Weights of a small transformer language model.
Size: 8 layers, width 512, 8 heads of 64.
Training: a variant of Muon for these matrices, 809M tokens.
MLP neurons of a small language model. Each row is named by its layer, matrix (gate and up: input weights) and neuron, and shows model dimensions 373-500. Each number is 500 + 40 x the weight over its row's rms, rounded and kept within 0 to 999. Numbers have three digits each. A neuron's up and down rows have the sign that makes its largest values positive.
A block is one neuron, or neurons of one layer that tend to fire together. After each block is what it responds to, as a language model described it from the Wikipedia text at the highest values.

L4.gate286:539505486480474565484505482465475500406533462491496525468488547483490456473470484429544528473528436479525482415515490455542561456449493479498584554453525450500570550499562482502563436534409423514486471494472480450528513559494590468542496511485459536550472509521486576496503515470512386554434523460404510421517564450504517549567473451490502463399547436493522436563486514505601545520487
L4.up286:502401545429506456447466498522480530513541527535409513485524503449491438535463538471467624464512559477449526563461541444513438424491512490554547501486598539521503497538524579494519481507508475490429460452525502444470536446477520445457565465476491499585535472395558527491539527551563480543491522541570531550530484472420540465450472508473500470474564409538564491555507551492563503505482
Responds to: Incomplete verb stems. Word-initial or mid-word fragments of verbs and verb-derived nouns awaiting a suffix, such as serv(es), thr(ive), emerg(ence), decre(ases), often after is/was.

L5.gate1:513440588473452515510493564497548512550496537517535490455452531504483507457492511457531570552493522528571498521498477505559434487560495450492480490460571446486485513522505526507547503547448621489506537457471553510440535455544491442545482556498529559508548519510511540494453506437575554453542544485546429506577452441514490513481517458497528527506502538516533554505526476489555495520501
L5.up1:516476537593573575468442451535547542548434546502473497404530523484501497516538520497512495525471522535514502579487497479506528530491551515510525483455527434489472441582523465540489474510446512407449515489456467508456450519431518499506521479513523474432467462525505506416544464454584472524489554513465501531497422515487452450454574572531613517483463550474489473509563517460558489499414
L5.gate23:457535407453412556502473529512481513562485507504618504504468448542456459503463540495482505529539537461513495520526521488565469469517468515487516516485439553434523536549497538485486462528429519525512540531446486548464477519516554494520495538432497582495563580553546560510482499499512454501543514442550539470469546441515485462505449473534545462406530488443525533472481498494498485525486
L5.up23:439521550539573500506534538537491482506457522477534498528451499420531450482509476490543549539454518569562524519559452511482493501534464507497563542562466584469556514504440579491460486523515562530469506511460453476541517506512549474464458573559568519491519529549541542478491468477519494504521544418539493478495448429472495542492514487454526519530519496507516521513545486518451634531478
L5.gate54:507462510459484564594369578512480499517498538511498518441490418431500457531540527526483541551522410491437475518501397519516525523498483487471565576553510492538451482477460512509500502517507490489444447520532478488486518507537531430468521495480514507511552532561514500571459501480541452506528494508552482492485468463547491497520477542526517459566532509482468543441432546480534479479529
L5.up54:459561526487487556501508434536532513448451458502602557476527513540551474563491534489476474451575563509514531503499418416582510505529524607452463552560529481438530538481505563567513445574463495545476510568520464482479478494471586484532511460549515512441543530550476449485497447487497491506471502514496451495573537501478502439506526495529575499489499513404525453438579493532547429496502
L5.gate165:431491449469494447564482471554436511471474500522468476521522478522510508516482454510524463488538473489509544472610501514419489444524505562534470527587519459443484513463530560456480545463474529495474470482501496554435507528548410537450516437527515442438492503538570556449486490514486611498451481425458494503436466425486551532483482506509492544496508462534535555493472455437481494512474
L5.up165:496443467566499492515349488497574471450490492451517503533513472509513552504553559437465507429484461597428510496529517457566482406582495518503469520451444511483563537546453497508563468504485496527538550505478548542495555550515439473469485458463458547496474452584444527536517507480531541472529510520551447446450541479457475479542491475511470535448528570567522472516493529473501433533497
L5.gate211:490486471518481460532444522525502497456561484557533503451464599511433545501475448545463515434528500432452467507533515477521506472472423507470579515493465503508471504524469484448515511493528452522497434492513505489517504497552495551527557581518454449483570520463528473522560493543487503471516515391426501469472549529463459479446451530522488518509556542561514507477522505463494495454557
L5.up211:525484479444461494486437436542535425495569510512589545513449478477504468478497606488492548524475507512496450520441511513497515431527561506505495473502470586487519469511481484395438438582490509489522497560507527550424513511511477548490461502522534413575510500443503521525496521405545487597515479442553543510458509488424471526431457442510546496475590497502547495497432483461543559498510
L5.gate224:466563476525506511518508514532502518461526438507484539458529540489548516505474473454482513448498464482477454519582556461577464514519507470470581545550498520508476508491477472512488495535547500523449501604515518539611503543522462464501545451509468534490576492489526486490508515449506560477496504516538491526439534504511470480466561505567585462502544540499488492433462471504554463615518
L5.up224:479518426501499555517479498532460499463570526404504572470501496458449534531549569485493542508449481530538443523509525483554517429551500458504559487499467486470514497526463548465508566525497508528471513486492566465482471503503429457525420557461533493423486553507563371479526410518495553541503521481437506515554539482471483461517497552468557488509515585510479469455404407476406525480506
L5.gate270:449493483523465558531545378516540499446509505436428490461486510558426470540447529515466485539483494464481486484529518415501535541533470533507497497525513567467436502407500453557506502499483466555569460623503484485485465516498467514554487536474526561534596526481454515445548483462497552578464519549459474518489486470490498475496501499546603536524541500474514546428458498483487464485499
L5.up270:496482506468418474474524476518541482439463515488497495507412497514478468496450520452573499524529557441481542536519496503497596529487468525498516524508515524455580518499457488451500472527477516505497538451494456527494476458460470496516525575488509495511547500551459500522513413400545550548544444482468451494522482511531466488452512417488540464542520502543491572464512495486480547489550
L5.gate287:512456517516607464439501572504510508449501525495527456481430519535512518531547527537441534483492514478483583538452584533521529516540532562499560581532515448558502514473550431517492523456456510525448492479460532488466394521507514560498495544514490459483536498519490494506515500489540492467520424453496469446516487494566499444428572458509542605520496457429489551549480448543580476536531
L5.up287:592529500483485551482487477562486451542475491501581540461474478529524513497493548505541496528542453491523474483511460556523534575528463448407485502510434528512511460461502519434430472546513491504556464496522520459504497492563541461513504548555421477526544506507571546541475573527467483522565523498533527473509495543556502403475545471527493443536447495473466418553476463555434432489531
L5.gate315:502553513519586530503505500518491513483479492477610479464520491503451504506504482523483452598507480482479516550447528487468490505447541514533533519477441514494516501472473553477482502529475491473439553498443512528505545537493497494427542504564548529471493515511463436510426456543476410451513431502486445505440463456444471487427458520473567515444464563448453498520504520527519504506460
L5.up315:568469471516517527515516432526471477520441502556546522505530433479566442458505491557459433507548422506429495480459567439494489488492484550523539464519459572508538482474492482526498514461434524495433466540429464514528474539523462529517474534418527500464447456443543539451487484592520532453492469560516538441529494541526483458483487410582506500531529538462473541474555468501541578465453
L5.gate420:494495495456484504490546449452513464500465541442527502465510498520577559502423545492457533476488434471446450495554460502477413456493497515532509505435487501576473542513556466444486482457480507525531596638424426484586608456520443512465449471529508460511482430454487531538521496460553506512516540503540596510549581496538573475494481513455530501571489509476470595530475467457475458531526
L5.up420:516590525469475567546451572521560534536495504503520427525510466474442511525425476445509519646539493495545560525436564484454513460441536478510532515500468488561452514454512506469414482533425506488500523538462457450538526558446446456535501463478548416484549504614446528437436484461497484554522484524518499455467508443479555525501491512480536480547416473505550497500463532509531454508484
L5.gate473:465396510400475512522449564463482454541478470458524470503460554478522492516520518458517486483527417501536536475483521488561509511578484499478587590527481481444469526491538459491470445592504500534534447506486459502501590542507497447498499531530520379409494499459552547482526446523550469503455459459546514477533499496561577510478468489546514509553501462542493485427544512504547489492506
L5.up473:500477524443499553554518540460490445470523497527538518482466505475490499554449416502411527498503555440457465498558462501493525462594527469464425519519527516569494519550552514563438512538457511571527524529484521530405569530473551498475509465474540438496478514429535506472483489581469515495495495462542503458451530467466405503473484505488486571478492494423516495506552545555474482485530
L5.gate493:401533492572474424519484477477404470524560504432535428506484456461456482478525606547561505482500452501515457544469523517523476407564473527481557559462556457497541503506501583536509535541465500516475481549500524514512487513432488549418533441474505452496537466477460512499505515501483564448418548465507459464473473473492537491417480450535470460529484501506495500521436506494459456511471
L5.up493:543478556486549477551510523558463463474513499568498441590507490496491550480507491542471469500436469487496464521477520462488514541469501529535500504506539551487456546508500429530455503550420500542513472458477518482500516452481566469491525389487546555523524523481533526482455587513490519449493503541469472554509562513561552478516525491480508532420427502500499483568471472432510524526478
L5.gate495:530441531532435504439499526519534475551477534511503481488434522487553475473504538508507453515493467501489515545386541526487507478540507556568525576462507568517492538495449517501475437538529474511449510501379511511445545414509495493473465483479570540490515523467517524470512436522578461511416519446509546546507433495498536510448489527562562527544417482541534616558542507497504499550529
L5.up495:474573473505502497502439482580485535515549516504617474455571534525504502474462553532541579506559556515478504469567530519460468497533520476493518598499475538520543503505583495533473470493481464490457457493453433573531488534528451415476526523506484416507514494472455493481485482592481452477429503461578576562503564513486507482515443461422535517558514463489465499537476504528494477504521
L5.gate502:516515532429500494489507486565516459535538449512537548572499442506544468485542550405492486499463561494535436527563486481423530482488530528458571554478478568459533505552442512417524455449482490495499489537508481472505496516513585502491446534472437495501525457515529523498531447447510462491454535480537537502499501430494501542488505524452444497531471383479487532552454532438517500584485
L5.up502:560468584511528551580506468514520471526493500482483542535431506440580524480417484528523536571572516474481531486482543452505406497518511488496486490480414507471499477460482532408484510437442485508541582526420526540535487504487529535512455601514391527498491461532548481556475459478509505503505555495474510476495575497525509471497487421531430557472552526549478490482489514452504521494550
L5.gate506:514439508471517472420495356521521458442463491468484459474519509500482480464581524490454527542519496457478555489528474458451464535518580571495482634496437514534468425519515461550530510436551538489586497550443470473514554542454457477542479494536470503504435511461439531502469496525419464493509448465429463591507474477553505492496491527522521511516483516470474560550502477484512473502445
L5.up506:481525401452467512502562595562567429494452522467485492490495466509517502516489492455472473525477457592537497546495434499483500528532495494501471540568515549509554418527484508451525427474457491494461463517522469472510528450482501528556486515508590487509509470530510504542524583544522465506496453483590440548466501461517509541565485435517526469489537458483465470527469538411528507559449
L5.gate508:491471528450450480507561441513490484490532493526488489432488540472520544502452580504503460546512413517531547451449502475485480465558484480469468535558492525514459472470560562540459430442423549463479508506530518451494560412499486539526502499497500511503488486543502580459494523510521502453512541493526482449473482554501511517519432513498517518504463497472477464529493479478505479519430
L5.up508:495506472460543511550555469510474530448461550540445533478521486485516446507413595560520482450523478499495491483506464472558537546488404526449526516517472479473500434533502495579471502540478542482525456520511548433540554534522525429524542502474444526493474471504507525567480536523419556504512536475540418527447460444543524520452519433406534464475521477489498539500511481501495436517486
Responds to: Mid-word subword fragments. Short word-piece fragments inside long words, after the first piece and before the ending, such as dil-ig-ently, cor-rug-ated, anec-dotes, memor-abil-ia.

L4.gate187:527504463480467493529484555505507458557496512554513563515500483571532463423475522531498492485457519576440541523452444465506547605560455552534548562472568514488538488450499541485572505470470538512501506475540482458571501538489549584569476454545589556483502526572495489492568508470497552500529513475499492492536509518525499504548512486402450487480478521494540551488527547489497533475528
L4.up187:592480451463490536581463542463522444532502508449538553531478460534526457495489524544463496490477471449450477509500462501488490509539524453499499525448552582499555546492499460468493522507525561483475515584505495559556501475489514466541558581523582506550566524481491504520475495624452506493500484518543425531588438476491447498534447507498515482502523512475517545455534478546522542544460
Responds to: Year-range dash. En dashes or hyphens joining year ranges, such as 2022–23, 1946–47 and 1945-1989, often in sports career tables and lifespans; also digits and table separators inside dates.

L3.gate80:579490553597420473556548545529539436555512480588493513460464497467478513481494481523513549496532554597477472484546592502531362424469518468465557497576442504503461527502440557544508451466484553592473465460477488518506508558428538503546478553503495464490488433529455473544479537447539502524468524502508459493508486539502520491447551498512501475509533563444451547503507506501501489551526
L3.up80:511481527488452528477517506557553495545512548488481530539521457446554522578469507488553461403566515450503490453540460478562551531474565537478452563496547523491482479432456538560482526416504513530492462518469519499509547523531419536447551537468522493508505477438496583513412458447487550504479481524420556554563492524433543489547393512525480491529514493528519492402455457514441446503498
L3.gate182:525447589469491487533487497464477468414528509521552552490475528503515554461450496478491452493453502505462501496503421482518554509471475549526462485519495445464512453473458494570474466518451521547499431495519525574474447599520533495445464509486488491442472436453490570525543572491517455482499505516568497428460510476553530478490520486596507528554460440489558489569446558466461470487490
L3.up182:486484520521533531519452528469574471540537484527499482449530404445570463510419435492447533493560483465479550527510491411516449497514542536477529530434487570458444485471457509530561482489417503592468484515481536513445551423458472476519456493443506547482499507471481508477493561542468567504524464512566429539483536510429501495576452527545504487553492448574544505548499544465458474534482
L3.gate234:533469457420542507509480475426526471537513499545523516490503449508423560473487485541523528490420450489541452501549552493526557449506524578459383464474502525607477521517565576541556552538495526473496539482485518503441551534469569467488573460481473578523459502488512544486528529458431568549473480510498501442486469490490462500469496459467444465504552572448552439533511426428454524550485
L3.up234:450493522532502460419514485472541449505423427532486502433551479515474504555477506510554533566457491506536541486550565490545509538518490503491483468521425544499522503456460526485451470490517502547474564524473478552443485492524460473587462516512430514478451547520453550516580551489419522466461560500536489445560470529499464464570537510486452480490554554488504442453563503500531484514529
L3.gate269:491575456424497547528510511473537511423417467558531445483556475453413521555513511465491397514440480537508490429451541494519489432427501462535508430527475569464450487403521515506476469443519493490473506487559519611543546483478504491500469580497548475501521521480481508479551424493565502578431476522496509458522444510529468447435473529539458478462502467433465519445511522453466454530521
L3.up269:541504475456502518517438494469480469469487430568550534508523496526524538484485421469538448457463457502588495584531505496505465497470493517506488548504444488479486474493561525478461526457449579546449447531575510490547450549456527480472537423502489508490588558532455575523502490473476584539569494535490535536523504534517495504426460540441542488420501421439513466482510538543527445563468
Responds to: Table header row start. The opening pipe of a Markdown table's first header row after a section heading, such as | No., | Party, | Role; also weakly the name, son of.

L3.gate32:484532501561492484464485522493520483533521550506522483472469514473468418562485567480509422526512436489428465552489537484531488444493533448516482535483512547491619407475482550484449510542536500513484495495483482525446445531498444453499509530550533473461490552540563467529532523485490442545489530556516540478506567553516570476483469537464532494497491534530522526483457471466540495501535
L3.up32:544566507479487541593474527501510524479489497507511474507539573489521536457475526486517505467525526531454513538500505509525533510472536453527451513431474554487610449529625466476498466465512455500494561434493600558511480482544510427499554508560462510539505478415492515547493470518496428519464503445447524478553473468467510479452455505518568414513520507530565479544498514454533481483507
L3.gate120:541490491530488502525513485608437483470449577501531484483435558502457541469475506484489561457499447522470533474539537543583523509524506568450544528463558482527507587493506468502414523581501467492462473552440507489545518553510521423473488503453507484482452544539444554507525525463467534498451561428516529479432549496520496492431483468486527473524555463475474496438425571445524491445551
L3.up120:476536519468522503451501510525466477468484545482567485471461503443545453542521522495463574476533429440450511511527455507502460515453521502475569541452498421538509438473497470511511464563457470472410509563482558444533520469513514411446552478493363500490573481533440464479543488474488457483505477414541506429483545496558490465489483552399491519468597485518444529524461506522479503519469
L3.gate201:443469497475486525531420484488445500481537561578528528442488470505495516536504441513485474515555500506498453532521495488452497491427579521504491534511481451525479513541443456534498466560472438560471468493508451467495500609413527534492528520475485457449474536483549547524492559572547511496431499495528490488521542445483485529515448450506495489476446538463526462518525523435502466540467
L3.up201:437445526565497557496453466546416463518545545556481496520458463528522522502529489510523564505498522502442526445464489534469525423558542554487451529444509457532580503456407503538460460464516512539505507509475502488560510543488572527512496523523535464465567449560494580559449586485582560493508486447521535586516447454526436511481530485485504472500525510537498528528522461452496480443503
L3.gate395:462535437454489508487440483555474496484499508513513459519458482455504496500504490534561510461516502512528581485556613520430463459498454534518557530520500582466429498487528498456484472534468510527486473494499449621458449537548521425441559517565522508494491489471531483534450473440430453492535476566537516380500487509502556457450465464494506583479448534483520464476479501530509508531529
L3.up395:494504508451545550542440510490484479535571491538540533492455494438475544489524484523486485495519452540500439463532480497441493458516510505541523528519460552560514502525514518596472539483584483471577506487549511535460555498469561475408506521506503533484466501468445455518512485466499458503502525498527456443429399469474497545517488453441458491502495478523483460574475543502437500458508
Responds to: Mid-word subword fragments. Short subword pieces in the middle of long words split into several tokens, after the first piece and before the suffix, e.g. fil-ib-uster, vest-ib-ule, Miss-iss-ippi.